Weights of a small transformer language model.
Architecture: LayerNorm before each block, biases, tied embeddings.
Training: a variant of Muon for these matrices, 5789 steps.
MLP neurons of a small language model. Each row is named by its layer, matrix (up: input weights) and neuron, and shows model dimensions 96-191. Each number is 128 + 24 x the weight over its row's rms, rounded and kept within 0 to 255. Numbers have three digits each.
After each neuron's rows, "fires after" lists the tokens most often just before its 100 highest values on Wikipedia text that the model never trained on.

L6.up170:126155113096118166113150102127080161076150119107098112114148139126082132164115141148164196127162113135150130136121148159120110131115099116133129114108151151138128121095117127107137137138100135136159100099138082120134166111141137106187103138133115073122117152119140109116138089092098119125
fires after: "2", "om", " im", "1", " dis", "8"

L8.up525:105138128147114168136136121094124168108102107093144153133122127136129142129087154122116116135107107129137130123152133129156130124084140156105187145078130145167172116119174134125100127114129141093145128119109161122152180126149097141115107141122131174125108146079138124117131114124150136101
fires after: " con", " ex", " o", " pro", " pol", " f"

L9.up505:106143140161081104152151119131133183145135110113120148141118109090138087116125104115157132102147149101173134132129109112145144138101086113114136120103130162131123114138168136135118092109114184099114149123116117122144125144147116099115160158110147124147127144146143137117155132152113125141
fires after: "1", "0", "2", "9"

L4.up272:101138156135116099112113124135135117133103143121093139138143113110088125165150132118131153121129115125125128137098120101128148071154163143074141150084117120133153127137124112119169140116103134121123133131095072135122156066130150160131170147169129109182148148101128116119135123108131109118
fires after: "\n\n", ".\n\n", "t", " was", "===\n"

L4.up285:127120087156100102147148163130124098097095133109143086138095152087143096107151120142123121143085165098138119122125129139125128137141135144110156116102128151168144113161138108111105112113136097122117147139136131086139195116138127101141124115080109094114152131125105112134150137168110100147
fires after: " S", " s", " H", "S", " ("

L8.up367:149167131131103126175164112156116181070114136092140119111115093113126111127080161129138120126154110132178160173120055152139128122132107126142080140114150122136111126120147158111137147117156078121177121070120107122121151107102164168127192177181111083108152115130103119135143153151113103124
fires after: "-", "ver", " am", " an", "ec", " n"

L11.up66:121153101131130133101125109183099142131127122114181124129137171141142117128133123067152106137139126114142129124121097174110162131134095086160091139138152128164154145127149144155141098114171135120135130125120140080120122124110111117151120140168094139139126066101138139150154092108154159115
fires after: " f", " c", " b", "au", " C"

L7.up513:121127174153107125159127141070137087144110178176158142134165135105166140098109102089121093100106143114154092139135157095126142124145118141152143103132127153109100161169118149196165099136137101150146161131155162121136132135119137143083135131146119105113152106149111099132142140128126116116
fires after: "0", " C", "–", " ", " c", " M"

L4.up396:127139134136129121118129075113097150080130091107160118131101123123114124113145147147114104125120122128138145124156156133113145137137164156104203104104116126158153104110139074165177122152118132093165179104155107096137154119087151092144127091114129085131121100125122100130143132121133220109
fires after: " ex", "ut", "pl", " f", "p", " l"

L5.up58:138084138137083079100085093111125188137074129099116153124122081120119089103156135088146153138128139127164124112160149145150136077134104133127173123163104119142144126127112133160152093190082159115170140110123137112119109119106104158109150155128099134133136114125128120163120109120140116146
fires after: " M", " d", " R", " S", " ", " un"

L7.up410:134167084140145138104104113173138119121122128097155097104106177117125110159124126099179111068156123156111128142138155139089143143105101141097125136134118123162160097140090127100157134128119146133144156106112134101112141175111123182150132169109167138082111113172109156128168114155159120095
fires after: " ", " f", " c", "W", " o", " V"

L9.up636:114140203111148133123189168123139136117135143134141113144151119100156138150128172162156135111122132110129195077116080158127142133118148138113151095146140138148135122117124128067121093130136165151108078114130130102132106130150174134088134136139136095176099151154134125134146130090111131095
fires after: "our", "″", " Te", "i", "es", "u"

L8.up402:151145101145166136167143150130151115114108179138129120097095145138156101173137127127100087146116124092113077157187115164136097131128113135095140125130114137132117134166135123107118148131134093112149123102108148146131135164091142153081064145127132142144089140085141112146131150103131151147
fires after: ",", "5", "4", "ich", "ra", "og"

L7.up36:103154137126154122174110147102151133148096131123169152166109107104136151079133146116132124082140106097112155113115088154130123116174129093131140096122152112196126099117091147113138158126071125130119146147155172111109127147175126127138103131128118112077121115100154132110134128159140138137
fires after: " where", ",", " f", "h", " Ph"

L4.up279:123138129149139094147121142099104111163133147118111178145137135120109160149133084128132106108116109110098131138126142150130136118155146122120101081139144156081145080104145130145115174130102114129156148142076134140166176076138154117114121140168155106105156145152141148142147162114093160100
fires after: "i", "g", "ol", "ri", "u"

L6.up174:093146107146127087124123151102133106167118092076161145176148128126121091162140154141128109141152111120108155134178103124159126096147076146127128109152144136160111097075138130147102147100149112138147130117133101132112144131121113179113140159114103186123127132141123110127124088159176130138
fires after: "ou", " ra", " In", " On", "O"

L6.up240:112121135108143126089136136110107136093109159113091193092113111128112149176152143126109147095115107111141163167127104153141134130143139123152162090121133157128125105164155117092159112151148100106156076151135150113140164124101096105109106110091110150122158126138163107160134109133190137152
fires after: " m", "ro", " M", "h", " O", " p"

L7.up471:143149119179117126173106133108164108105186119129125127148119107155105076087129111148151130105155165144173116084065100141096122084119112138163155131076110120140123106147165119156127145113137117119137150111160108125143132169108111133111125166140134162109113130143148143135140149124146129101
fires after: "9", "1", "h", "ff", " an", ","

L11.up237:149131129183092099118126130143140118104177118091128157143118142111155105135127073134132197124141126135124121131165103107099144134103129114141164095133130120093105110097177101108118129113127110117170118065145097131157154114121139123176133145142090115144134145108165098123106090120144145118
fires after: "9", "1", "2"

L8.up196:048131116172149077145131119073152159123152180120158132191152133148126102133130110127120062092148155113093114132133115132157126122131141145152112104152095081121146107118107087131163130116133115090146138119129133120115124125092110112143176171146115151093119123147119123080115133128156092105
fires after: " I", " N", " g", " c", " v", "I"

L6.up117:104156167099130089134129114125128138098127073154112138124117160150126155108164133115143122079124101138106103130105087090141148136131149094133146151106139149116110161161104129102094124093102142116148127097137168105108134143152105142149094114134100153134156158133097138109100129131118191129
fires after: "l", " m", " M", " L", "ill", " N"

L8.up334:107098094139051134123137110128118180106144112120162123088108151149129134190100174154141147096147167125161097180082143132131137102106127131141129143101158104174155119155148148120137155156158104152100113117149149123114110082124112111119122115149131121110140175104176161155135166107145124120
fires after: "%", " c", "0", " m", " ", "1"

L9.up615:153138083157108107120118097106112148111101120116116105132128115127154107141121152147123128120168167102176153093165105132103126100128122132128124160104163106124133133078102147127111110119151122098108145123115159141098200160124133113109172107132127102170095168174124096132139149137126158116
fires after: " the", " b", " B", "The"

L8.up143:148129114173145096125171123168111153130131123087181132140118144114142152145105163104138160111119096138123136087097096128138130165101113114135131160088160161123121086149118135156159117151154102142117120099130090161131108090158132110177109138118140099157137124150152111082187127173147126128
fires after: " g", "am", " s", " n", "s"

L6.up263:132127143156142120118126132117107131080109084076134101112093141093116143121137151139114158146140128102122157151126149157125154117131138134113140153080090150143165101157114174105162097145118085128113127096135121144141130134138114125116155122151112089175116131084175164139174118135125137141
fires after: " N", " se", " R", " m", "%", " V"

L6.up570:107152139138120138137108203147103121122120150136168137128138144102105105135142105100145132113147153115136105118128132081126120102125104149116151137123148127139099121194103144151112145099136092134150123111166146097180109142110141134156148125110133132128145105128172127127164124084159128157
fires after: " C", " c", " d", "C", " ", " D"

L4.up596:104139131104109147121112147144118140144120142122102099123149149070082134120152129112128160150125108117153159136106086146119133112144149163118128106101102110166170139176114162134158134106179127155134103138130139112131115066132101119125145089148123120103119111147135159154119124130170150116
fires after: " P", " re", "re", "ce", " Re"

L9.up616:119161164122135129129159165114147113100124077107133110128118122115141162128165136152124119098129111165133134087138140179105101144108140145134097127129158153130113173118093131143145128161085123141144122126138090118137159064122121129118146160128146114167178138141194115129154139171129145152
fires after: "am", " in", "-", " o", " In", " n"

L7.up472:113139157100152137101179158117133124118120103164125144126077108111152136112110092117132116105079132132099163128135109179117141118108126099133145082117160121142111112077096120125130149138142144149090114124116173089122152137093154125113074082149132075127167118095135124156105102121144138141
fires after: "h", ",", " Ph", "th", "0", " wh"

L5.up516:129156191110130147152164148102082093134132078143107164119070094139132098148130171125128136080141125118093124113131150149167137131104115113120163130133109121101142159143110070091160162118106108112136124164133147068142116138113120082103147135122135146136112125129149166137108110132111177145
fires after: " M", " m", "M", " State"

L5.up319:086120122146144113082115155139093170119097163136111126138103150103104171164138097132134134130097113154169157110167120172118077108118103123123146138116147103107144135166154172130113123096131135138166143130094085113115112119124104109105114101105137092162151140161094102144169109093096161093
fires after: " tra", " gr", " ro", "-", "ad", " cl"

L5.up266:141116130129106126077080158117097145116131133133149118081153139098145104109112122116109139130087179123151120154140105131116159110113148160109182153128079113157126091135087140165142108153133085099130119131144113115109110086108168133096135144090108121111180109121154142100149168120132159121
fires after: "S", " ", "-", "T", " R"

L7.up561:182119074175068131153143156145144124112090115097128145101118132133103111102091118118134163110157164115157113127167113115143145146086081156170133111126140132088089122111143106114159139108107129128145134123107100149131136134135123126119068111091138127117140139150149124092149126135104102160
fires after: "0", " a", "oun", "2", "1", " A"

L4.up444:202123114120139101138163112115131111125103136122100101129139120121139148119137140119111105150131141125144127147099134121109121085154143138112133105104127157108149114125124123147136149108145120134106154091113139156171151131125137165176180206163101123152148129105125133164113131170097125102
fires after: " app", " g", " is", "om", " part", "op"

L5.up586:132095143153112109135129162125085111111155089158123154103139140142132122118120133120165093129137115140152114143169104077170081114106149149152113127122173118157123091058144126130144152098104157069162150095142106114108153109135088166108137133129155116119130120144136126163132158128143129124
fires after: " Sw", " J", "ed", "f", "l", "v"

L6.up25:086134149105112151200152135112104087156190103100158153127155131129118122098132074119098126134132108116142130136118132155101125127129148095171128080123079170184129128152108098108140130081140151113120159137109113099131147133150143135099113103098122134117112124115143147133152122154149094143
fires after: " h", " H", "it", "un", "t", "ong"

L4.up307:149161108093095161134167132109107095096143086134166136119115131128146095123097146111096157142107135147123180159125138139099181094158090104132187117132093097114139127121133119108131132150137103175116140090135131124127136166156125108095148127193131126124132125143122143130132091167113137097
fires after: " part", " M", " m", "un", "M"

L6.up158:102097136156095129123105127126148131124165106115102131146092117119150115108147121177183141102086117136108180135097111123135084137136119070157072138154170162139123138066186119122141127090104145126147136176133126120098152127096115140115113077067128120130119102091089173121143123095126151128
fires after: "ar", "il", " inv", "ul", " Will", "l"

L4.up66:109162127105137089135107132149115156119121092177133133118135148162110175109083085096152121163118138094085094148135096155130179114112131115122134115151111148164143149116150153148134127110111109143098163121138093122129135146123106144141108105085092150124157105110107125094089113107104093099
fires after: "u", " o", " O", "l", " N", " G"

L4.up531:150136142085154132088116157167132081108069144132142162092174108123156115166126072123152120131116155155130144125104151149110107062125107128095120162104149132134120111153132161134131139139113116135117093146092115130100150127104120153135121139128128125137102120120135088125138141141165124123
fires after: " (", "-", ".\n\n", " \"", "\n\n", "==\n"

L4.up101:114140093102115099121095150101118135122116160080132107136105134096113133142124154116131123128128158128108086109090161136113139109131148119145144126081133155134110140101122106155168104138137116135124114162119154129159162136169086133124187148153113158138164169123128155136125118137148174114
fires after: "ar", " Ch", "ic", "us", "i", "am"

L4.up268:107160132116142091176090148142135140079101132117109123093114149137135134133132082106155151115142144107175123138129091148132159122121166148163115116093109099128102135155153150124132127114117097060145168164095086129157165138087117147091127122085131181157130146117124111100148152124168128133
fires after: " O", "O", " g", " N", " Fran", " J"

L8.up295:143110155147085124100111135124106087133121092088124156108136125134121142144115182109111126126100155082180124088098111123139117105148084113122087113111188132178166140115141134112142136112102114178156079117085181149134152071165127157161083112159100117121125123129126143137096132121133142132
fires after: " S", " s", " a", " B", " A", " G"

L5.up55:073131104155104111100107092118059142154111142123158110124146113124084129196135154120115184111093119135129152102114130111123152097133108092114129137099107086150133100106140157106105156154143096158103130118156171115153127133106164131094122135111129096131117170100078155165082094149136108146
fires after: " M", " m", " T", "er", " B", " D"

L8.up462:134134138098120122153119156094092145129138199070141168165142147140108085160089080136139117137074137125122137136128123162117117127155106137103087108089151090081112102144167112112143135116142123140123147155101091128116166122140083120125142153145148136148150096139153107088114139076150130105
fires after: "at", "ag", " pop", "ri", "i", "im"

L5.up234:125131107114119083157133100083130160088136102148110121112108152190162153117151144148167182075118177153104131163115140128124114150099152129143137143111132156146117162154169118101159143109116112118114092147113151119152138126105119099146154139129087157124184143135116137110131117094104162122
fires after: "ar", "l", " M", "m", "ol", " m"

L6.up26:149119132154150097102140081138123140126145103099161154131165105107115108114152148132159164151132092104105091112128146154116115145104104131111123141114131132123138120099111127107119122113142119140121126107120136109125124101146161133114083134160140090123112090168110145136151127090135151130
fires after: " follow", " off", "ed", "s", " s", " Ad"

L7.up269:118132140116122131140144120135138104130113140147106110128111092114170120139121108133145122085071146171131142160116147099099139112090135134107121094146070133103142142140211123163143139140113134131124135112181101132123141129139116112132103114131118085124094096199156130123175137107163117130
fires after: " se", "iv", " V", "it", "ug", "v"

L5.up289:118102115126136099094132121084115130198152129128168117101126100112134107151120097149152174157086112125089101096103134124124172125153139170089117118144126141122083117110112130117159149114164121170103157112142150115115099098133159167111111115141084157139136141125098142150158104095133115133
fires after: "em", "i", "um", " t", "a", "ri"

L4.up256:152102137097173129134101122132123177133139164108155162121158160140157149149130106118157113134119129159112137101090120083108095123116076122101140140141140112121135154140137115158130112073151119115131188100131157109156117109147099103118126109143120104135130145175096111139122116152139116139
fires after: " cl", " Cl", " W", "-"

L5.up108:145129154130178179141138099161109129133108123143128111139161155144097121102143132193169154104103106096142137119136086111083094134118122136133072113151148113069132171135130128109110144115132124102092136132120147117119102159117156108102091105139103142106123123084110131102141109101126181128
fires after: "ir", "re", "r", "l", "ur", "ar"

L4.up188:088125128133105122141134141137118108132148122078137136138117141174150100128106113074141092094134150156125083113174133124187160155146118133117128105137095094153114115184143109139107094148149095142151118113135136135111183137102152144129150114193153129158156108126140103141116140120130103145
fires after: " A", " an", "st", " in", " In", " "

L4.up579:098164176146138103126137154106118116156082139123108131172140146135159081130112114117099139059099105157136154097097106130136117139121126150134133111097081142124133159162158108189143115146149145156115115108138096131119179135135151162133150116142096113133127140100081139108150084139103153105
fires after: " an", "v", " pro", " v", " V", " Con"

L8.up601:091181150147133138131133129122116118120102123110113115152158123124148113115160162126167143107112162143136139156109145108086109148121101136126129096165124147101108127125136105122169164125139122149114122115136106141124124092077123135117103143115117158157164121111155130122095095124113158142
fires after: "l", " tr", "on", "m", "r"

L5.up306:095119156127132111130138124132114112148137164152150150128120132153141132122154105161164132085120107141092115140123192155126096142107154113169129166122127143139113105099146153091121167134136109113118113125152118083123166110107124133147093167079123084116151115161120167095119116136101162121
fires after: "t", "l", "ar", "h", "ro", "ich"

L11.up134:093151135129155118121148131137147109136122150098136140083140087145137125111125112101141130144099111162127099137129128153150106130107098131143144124152119105165113113125141145116107122155142131117128129140159122118121125151114163087141106141138134119149112120108096101130181144121179189132
fires after: " \"", ".\n\n", " (", ".", "\n\n"

L9.up633:139180098100095141160169134128105168092123118140166136164125084131135157170115083119100066152127100134143117108117118107163142083104123131153149096117079117145129113135119121160133142174105125104140112132146189144113153129131162085156113106141122143112089119145104132136124119094136135119
fires after: "0", "–", " h", "amp", "p", " "

L7.up28:175115116142107122102100180097151115108134126148075080121105117130114154143097163103086126162129133132123089136140145153123087112149153130122101089103158136130118116122097150139138117077163131136154157113146167154124173117155151162155134102130133127154123114115129133115118130161105119149
fires after: " s", " S", " th", "um", "S"

L7.up176:139132122088149112163151153116071085141144152169102123149159132127113100120098141158150137105123103144111100127133142126139140161137124126100162159080117101114077143130117152142096138148130146121170110127082102146095149131111127158094109085129088158130175199141096101095161099132093133129
fires after: " a", "u", " an", "ch", "he", "our"

L6.up454:065132125104152150119108136139131165142108111134099124145137128111101176128154164110144168135122135124116092133134115123144128128124118158123162173132077101139148140158143125100163094121149131160153135147186123117160125076127087111125147084166118118136140116138116125096163137139111111179
fires after: " B", "ra", "e", "u", " b", "ron"

L4.up408:152103092140148111089132196098105122093102142135144125147130149131118163162097156124138104166126116145103104114112107078070079133114124117139123104085127151117154173127116154184106102102124108169136113085113141169118124118148123125123143139168118112125094136089103161129123182135094150140
fires after: "am", "i", "all", "ot", "er", "ber"

L6.up416:119149124143114095150139150146127098134178113110136114123140124137126112134092084116125147179127158146161084121126121126157103131160133138183118122112153111114123109112106104129098103136151098099121109150164137148120169147086146138130143195131127155134133117120100114159101084152128147128
fires after: " A", "le", " S", " an", " An", "h"

L8.up506:143109126083116111181142101149073127094113171110114155139164125127099093125111149111169163138100129121122121105130100121092128147147091147141135122123119139114099113113146143158154120122120126152166143123095088123180157119137145118144119135112096155124130157156136124124137122150106087102
fires after: " an", "er", "ir", "igh", "he", " a"

L11.up14:125170130130122138089175135149123159110159124195126086095121128099151113114163116153170153097126152137100116118093122152102166083108145114131133135147108109136161107138100118153130181140173133153110103121121094107135149102146164111132139100161132134110128079107170138122154144151144119123
fires after: " p", " P", " b", "P", " re", " c"

L11.up523:112159092153133123127154099113104147100147112097170114152144127133098152178158104139122084150112123153107128120165120100132129115140151106124111159147124134150137128149114101117161154092106147115143156123091121153124138127143110093111133135104086152144122152094111122136113098127120125094
fires after: "|", "2", "0", " ", "1", "-"

L9.up492:101089077126140104098152150114121098116157138128120141148149106105132147124123101121098120142127170170134123107147098124154094098079117114094107105158137093091122083154081145114127149126118129190145121131146141141089175137141104135107098120114150122135173120138111121123124125175106109101
fires after: " T", " L", " S", " M", "il"

L4.up495:153125104111143103155095135162129151166145129155154120110129089163139122134132099098141123160125149132119137136135117138113115118140074099112133090126127109135133147127142108171118129092103148097136136130109132100120162125125132145159136167096135155097163121135042141152088137158114136109
fires after: " cl", " off", " comp", " Cl", " c"

L5.up43:147139091103071123123157099082170125128138116096138157200135125154118101132125141136125131113158182122187135118161120110162125133132098107144128126127071150137130138149106126149153132079133102121145136127136178142142135145105160110139177171129136114128158141136161132128133151156110139090
fires after: "un", " B", "ar", " L", "ep", " b"

L5.up92:137153128149131133116125118189112164126116151098137128147133121102099149121130126092140108111137181073140175125140161104120110135114102139127123115160114122138160130163169143154131103094135154107131132124186194127175132110105121084132173119064131137109155106145111155081149140159128118178
fires after: " b", " th", " B", " sp"

L7.up192:146130110139135141133122122109111141125089160138124185057134122130136123110097149121124095095091145104123151143168078097154161120115154139099159099130119086142143116088165092124137136104124133142125149115114127145087120115140105159117103109119146152122143107156183114141118146101148138100
fires after: " F", " f", " L", " World", " he", " Eng"

L8.up532:095107142171146121153087136118097112101160091165156111160148117134111121178120116131104092159132149074116123138145132126113176135092130141152112136179133126105133070109152148127105144133137140065088107132134104117137120134134152127110123126131096105089126164158143161121162151133123104164
fires after: " to", "ort", " N", " f", "et", " A"

L5.up229:129126141170155104140097137105126149124153123175135105140104148162147099114111121119096103129124128132126165105106169073059165159142085157147112124129160135161128119118102129120115155137125142143080109135113135075106118161123094138104127120144099119126132114142104147129129127154146145069
fires after: "N", " N", " to", "r", " Q", " F"

L4.up105:125111109169111182138143122122150102087101143091096128156108107112114092117112132148127136208157114143153155086128084110171116095126114119116129131111152094134138133121068111112158159105104093161163123118156143112129124122157146151126136108119133119127135107084115140159175109163105089128
fires after: "ver", "n", " un", "r", " an", "st"

L4.up582:078111120165118165150129084145166143162125132125157107138130121099150103195106128129148140095131104148117125122141153139132137102179107111125111161083117150150096168133124141117103118134158135113153158123110163136148165107116161095091123144105109124119150138104111167146137102120095104111
fires after: " m", " M", "id", "M", " w"

L4.up141:129157142130118155121196118139118181126104079120135096106118123176158150137147114134152099121101116129141120151107120124124082155127120120152145088073143146143142124131148133125123107121133119101123148137139121113156117085124157086102116144105153156107098099199134158119170148133142114117
fires after: " l", "l", " ear", " w", " L", " n"

L4.up265:123218088133133095118136103112114160127123171112129170136091123122108115120140132116123136109143134134120122158158102124118136093129141124178144117122124146149134075145110111131152126151093132093138134150103125132128104113111125117091125109132119136131104105170155127133080152105139099155
fires after: " M", " Y", " S", "ce", " o", "S"

L6.up230:097117170131128127141156112136182156142149109173155131100145135100124114135093100140105108112082110172128138113154115155125121136109123154092146113144118124132125111116142123098078086118145151091146133093160161122131122113139129113161158157117123180136115131105120158127142109141109117166
fires after: "mer", " d", "f", " con", " p", " ex"

L6.up325:134106088185138146130119116141131114106081127130107136111140138114101092101131198186118117108107097081166131146133122141118095149177158125135107153130107128130125150106126147106169136139084095131134164108096128129150153148172097134119156129099115176147108152145147135144122150141118111186
fires after: "re", " Gre", "vi", "er", "e", " Wh"

L7.up467:161123114123132111183116153137115090098182114092163127086135119085121158111173103131151106144113135102125148117101116138154127061127168116120141142121122154189131149113180122109151102140165148143123119126181149116154174129088136131130135155096113145092124173146106136182152112147134151124
fires after: "2", "1", "S", " s", " f", " e"

L6.up556:146182143115180102162126115118171132094111144149194124102113125112163167100125152140102100118119103119112116122106163129105141115140138172136156106126122154150128076109129125119103106117158114103079178135124124151134129102109140127131097104153175134141162173152143165146096085155124129127
fires after: " G", " g", "ad", "G", "B"

L8.up3:148157130159135136133074083129142158172153122129116150121147087154113157116153161105147148124114138137133084140111163124107127108132126154127138089148112148103170105090168157121169142140103135127083147152104137100122141075120141115148141134135143139145155119123146108118097153149154172141
fires after: ":", " R", "own", "-", " to"

L4.up208:138120111129080104134143147130126147082111136103079121137104122134179157120125150129127121105130142111151149137170107153103100078069095168101113160116102093090124130071139109130135112140113127095116150144157117127144171134130142132124102163107112112128141138123126102134092138108094138156
fires after: " The", " the", "The", "r", ":"

L6.up78:143169132116086057133137114093152138083132129154107111145135140118100105143104145139138082129159155128116104091139142142155134106092127136162164125111147117151100136104119171051144146145119106170111120089159176155104104133109138104126175141157072101125148151074154123136114085107099101134
fires after: " the", " M", "3", "-", " m", "1"

L6.up165:115094116132094131158110103065136137111164154131132122126166137147142088108123116108131110097110125182132100183122152104132111112143100138171142142154107125139094093186122123166169141140116141107125129119110127119095175100066108117133134112077122139154119129140130142147119132113118122171
fires after: " M", " Br", " in", " In", " H"

L7.up575:064124150150122143160115146121132139146152101147142108131134123087111170162144151086094114107117171134150119135138137114122124119111103123126156164116108110137128157173146107096097097114110103119130128143141115133130122089156103118107156093144147125082145095127109125139110144130102175141
fires after: " F", " f", " B", " G", " b", "l"

L6.up388:107121074132151152194078132136143110125142096128144154130150138121136101146152107086162135106133139182139126154145087150140114119134113101159109139116132160149086149102193151073136069114106090135091095138103127164158153134110155103092160128115104143098137147148132135143137084107089117155
fires after: "ur", "ra", "ol", "é", "ig", "l"

L4.up1:128114065125109102093160092126119157080085125120164121113165113131122129167101146191107124156091143130109122178129114106095127145089151104123115127142148125127152111118085132106105141156085132148097130120145123153125156168111095117140158134168130128149161133144115114084161145110137159135
fires after: " Comm", " t", " T", "ro", " B", " b"

L4.up25:159159133125156080160129149114141079129160144160119126115167143131113126145112099098162092156121152112174082127120142161140125106141118141120127146133143110145059122108122165136089132086137107098085179124126134130163161148121132165139128147150113126119150121143119124128116080082129107146
fires after: "u", "ng", " G", " a", "en"

L6.up432:128166176123153133127143144114123082151113132140094119119141127129160123160074126109162162136131113129103130080158123118097110110166136092095089122154107171114149128128100112114123163113140143124146137140110141133148120144155163166112164138155120131119114135090130167116121116071169110125
fires after: "i", "ri", "em", "u"

L4.up585:134143125095127115131139098131149121145112127104103126128148122103107132159134087093141151175081131130137124120130130122133152115128122204115138155120072092099126095167099132141158141163096131112139117087174102150140129089105132147132085109146127112134141097142124078182157107192146118146
fires after: " (", " \"", "-", ".\n\n", "==\n\n"

L6.up224:136170122145136140165168134139097132120142132134118180140133125139154128168126154114148089115146175104144168129146105114122168098128090108134124123121131120159121155155165095136156174105162114092133099090079154152143159100063137105145118113110078159127148103120120161164075141139108154120
fires after: "b", " C", "amp", " c", " A", "ur"

L5.up116:116122119125130128119088091117117118148110150179155143097099171125143105154122136085126126135100121140140148158135107164138147161120083073138154130144134123135095148105110096101100137154157131138110127117103127131109178123173102121103105098100125115109157116112174124130128123125174193108
fires after: " Al", "f", "h", "r", " al", " m"

L8.up285:126119149130085135140127140133120127107122140116100160136102119058090129162100119156122127085100126078122166170108145116086148109132146144129146108087121135163108071104096125098153153099124125093151099141141129136129111173146120138123129175145149156158105129134097157119110111130151137128
fires after: " P", " p", " S", "ic", " te"

L5.up595:108130108121104100119149148127101103161092135067142086141116128169142093139120129142147163127129114152152118141141134158161123155101103145124145153119141123139093096102120123122116135124130133112148171134152139100113160141110140182090023099129124108100162136118112130128130083095092151150
fires after: "h", " num", " sh", "th", " wh", "l"

L6.up359:094133153124116115061109109104149152150116091131147123127134143118192102141136123115085114148121164125124121106142141130099119147142132122126109114101141193129092113119143154116133081167128108059132141112139118133150114127129135120163154123134137154121112124108149146119139150101098139113
fires after: " N", "l", "N", "n", " L"

L6.up480:125177135118156131100144120131119116127153126125146117137112143119081159130161118135093110138110148142146100152142106116183142095110126060154118093106087125145080185121144123085106091156144117120136149118140123143143132120150108130088114104142126117143135096109116116096098144133154163130
fires after: " Al", " ", " L", " l", " al", " v"

L7.up185:132174206144121084109175129127115124118087108088163119138130130118168104125118160125094109131103133113141098168135158122096167159115148131134141136084140101118129100156097111114088124148107105079145164126084139117129114140141154129126165143100141083109130132149122169127156125141125185152
fires after: "O", " f", " L", " l"